python train.py --n_layer=8 --d_model=256 --init_std_down=0.0 --optimizer="adamw" --beta1=0.9 --batch_tokens=16384 --dataset="wikipedia_en"
MLP neurons of a small language model. Each row is named by its layer, matrix (gate and up: input weights) and neuron, and shows model dimensions 80-207. Each number is 128 + 24 x the weight over its row's rms, rounded and kept within 0 to 255. Numbers have three digits each. A neuron's up and down rows have the sign that makes its largest values positive.
After each neuron's rows, "fires after" lists the tokens most often just before its 100 highest values on Wikipedia text that the model never trained on.

L3.gate303:102097093117118104160144144139147129122161147148134094151139140166138120119112135124169102110166104179138152129128143070117165156148170167114105132174153176115147117139145142120115095157135152138134149149158134097142132123108137105148112111143123142139139122120165139135107122124175121150125159114152161134127147116140089140160131165119119136133155147156115121115099150141123116190135
L3.up303:099137139134123126086127121136103135110127138089087119082168140134120104128157127172146097124153097108137129170167158115166137116121129109160122107106149122088176112134125110112136115125133156148125132108146139167104182125155104115119085097169141134149133087155118144085126150137116134137139167093135123103082121151130121104122121133110165158164124151147140091099143157159128088104145
fires after: "19", "–", " ", "|", "20"

L3.gate158:095116106119104142156172120120130167136179148083143111101149100141142063092132159157155102143140130150120150132141115116100117109141128125111178125103120131157142139177163137158127155082129123119100113138112148094116158116160168123126106114122156140141116114121150167117140156124143093134119158113106118113167148113164096158135120125128112107113114160161113122106101162122185158113120
L3.up158:162108116141095119126125149123147145160107136123152051106136149133156147119135142103120133106141132158116087146095095131121138104133076129104121114112140072108154131123142167158129144126171119165095155127140090104098131127157103118156132137128140143120092114145165133127129104081132121138125125112144116096085144105141097126159092143128139158120133146155131085093140151121131161140133
fires after: " ", " f", "d", "ed", "er", "st"

L3.gate343:110131137139114113164114156077153129093100110162126139128151094138114119131135124142103116119147122166115169157103137108079193115167135102082116115090105159151125129116127136114087120135079123119074087161137162125155122095173112102124152115112111136132152141127142126109129100114131146116127126134117177106139146140127069134156109127125129118148134106156127153131121103157140102104164
L3.up343:152132170103108121056104097150129143139157172112176119124133125167099139139168115166126119114142110111116124139121123123162153155129092116114144108130091123154126122130127143094134138166159189122128105117127126137127185173115110138180102141141173137135113135108134158146133119143118149125116177155169122147084167117129119089132161147136098174156192161135111139111153138111102126163171
fires after: "19", " T", " ", "20", "–", "18"

L3.gate608:139167113145144087147174084140128127101129067098153123127122174100134126179127088116132102166102122069130125135104090081107127120149151142118136120152134184132102144147140166110094131137079126108132124155173142148131112141131170116116102072130061139158125121144130131132133161118129110129099139152118111127146164130085138147195120091107132097135101146146082107131128116107125162098132
L3.up608:115141115095121131101148144087110131109096182129111110152124136112172109121186125136155150118129157158143119147115113095137110145134092134088134167119116123110143096148149146140103105093097143122107131129097126125124095185102091165099126127156112116136178120186141138134120155127111125118104127138148093131152165140113132090148143167065137089101091105183121117141146111115123148094117
fires after: "h", "o", "e", " g", "am", "a"

L3.gate88:135068109148147154119160121127160139124138102145100129136186111147075097098134127175135136150127178144102150131156163148137117130095130110158103148151090133156109112154134147096096125125129128127092095111135154140147141127162127138123155135131108150144098136109193094131107111125198143091158167130171118105140159159157111114109119112124151092155155129161161161121139131159170076155156
L3.up88:107104107147136131115129143095174152146102154102130137151113116144143142150197162143120131123096120107132116122131195078140163109111106129108127142111121162147118108123109140117118089161088123052127075103110139094103105154163162111141120135113138170140156132133158130163099126159093164120154120161116113166105117139137141127132130124130115170112135106145122126091112112145177128137172
fires after: "er", " o", " O", " E", "it", "O"

L3.gate203:090205071106161090198146140104135126101132107140132145105167147140163130081108117127127134139124106124173148131145112101159150107118114148124123146115132104117142142169095164099124097147103137147149128139129150066158095122136154125119152081109112075173115148113103140179113149107116113142121133113122137142163162156109127140148138139117172140110131142146102139155090108094162120127139
L3.up203:135108118104116142163140113160120143131095131110141183118151109117161133116137136162111143123120128125159129130151158132175141142164076133118119145156137151119134120132139143090152146093146156081163118160092153073119124139121142147097164075165123145169135155152108147114104103129180114157142152106112119106128146176116143119122083144107151141115153132161096124128117144103119122097137
fires after: "o", "h", " he", " ch", " f", " al"

L3.gate379:105124123124149108128161119158100108121129093122127124101163128151134122104143112165107119132194118147149148129172107137162152119145138166158128091132157128141125122154115148109140129109122127146101098148168149129158081088127143130122118089085136112106140123113118145072131108097185134098113125135106174130112134115143071122147100109126152151114143095161171120102149114132151097099193
L3.up379:103144122094115166092134138112156119175119096104143119103112087130106119112139153082162089137122139158129124086135153172213123122075172082138137138168151117158141142122142183113154121137094118167134095117146123158113110136148144089141147137103119123130144141084135146148107151096128130186120124158148127150086136143124117122131120125177137125136130111124127152128082137136148140156160
fires after: " O", " o", "O", "N"

L3.gate277:106106102124153122148145128095163190133155117135175131108151124083165088066116143172141154121156102161111142144098131126144133125136129114136123168125119158144109108096106111153135129151110111139102134115122115135114163128145140116122132132109147104101149107150132135106123102100177120143114128154112164116137201143149102152117100122138146124093149124112117120124116122150127116132143
L3.up277:162128090131133079112121142133187129167129162115144160092140144166157129083155078169110158149103125136091119113129149152117149091110132144162145171119148142083124148133113153135146076109049112112119136144161116131138176110146147141155105134098156123106115117135140135124125079118174120133107145119137159123148153107150127170137123139122126098138129164152146080135101161109170097156115
fires after: " l", "d", " L", "ed", " s", " n"

L3.gate103:143103085142092112110115138156157149111116105132145119101163140132153118141146122176133130146119123158070150119156109076087167161159156139132097137086197188098129171092165095126141129139094183080110103117117137097151137131132135143160116121105085098096113099162117112136143129112121143119119170148086127168116122124139139151154128132150165130134107119120117105145155129135141121120121
L3.up103:118155141108111136150113108123105148135093124172160104090125124127161139122146091147150115161092087149142130113139111140095120128139104123099108176116133150138080138114113108131144112141121175118132102164113164079142096124106152166100127095106161140129106115136117143144097170070141142148100156138135127138118161135117081102102129135123136116139074112116102130132100161108089126053100
fires after: "r", " s", "s", " T", " t", "d"

L3.gate448:120137098147140130148148131104160172109067120114139138095153074160130126119107113138153128114121138159104118074116111145070167154127138133121128115066183140125113154049114165129148108135134088101121079138132133133115132136154167141131165118102133119098120089118141121128099109125111165142141091142116146131112165104139128160128158092126137110150120118128155130122130127112112102127161
L3.up448:138146150076130089110161133154127169153088126070125120112106124158155094107131142115148106085102128168143151090147132139099083098150143142144117091117136089178121128131129142135126122093138154132146122139108136122134138154127136140138075148072154132091166181130136121123106093059114110133167131109131143150109113122147095150088108157109152124154085101065095126103142135112113131119145
fires after: "d", "s", "ost", " S", "p"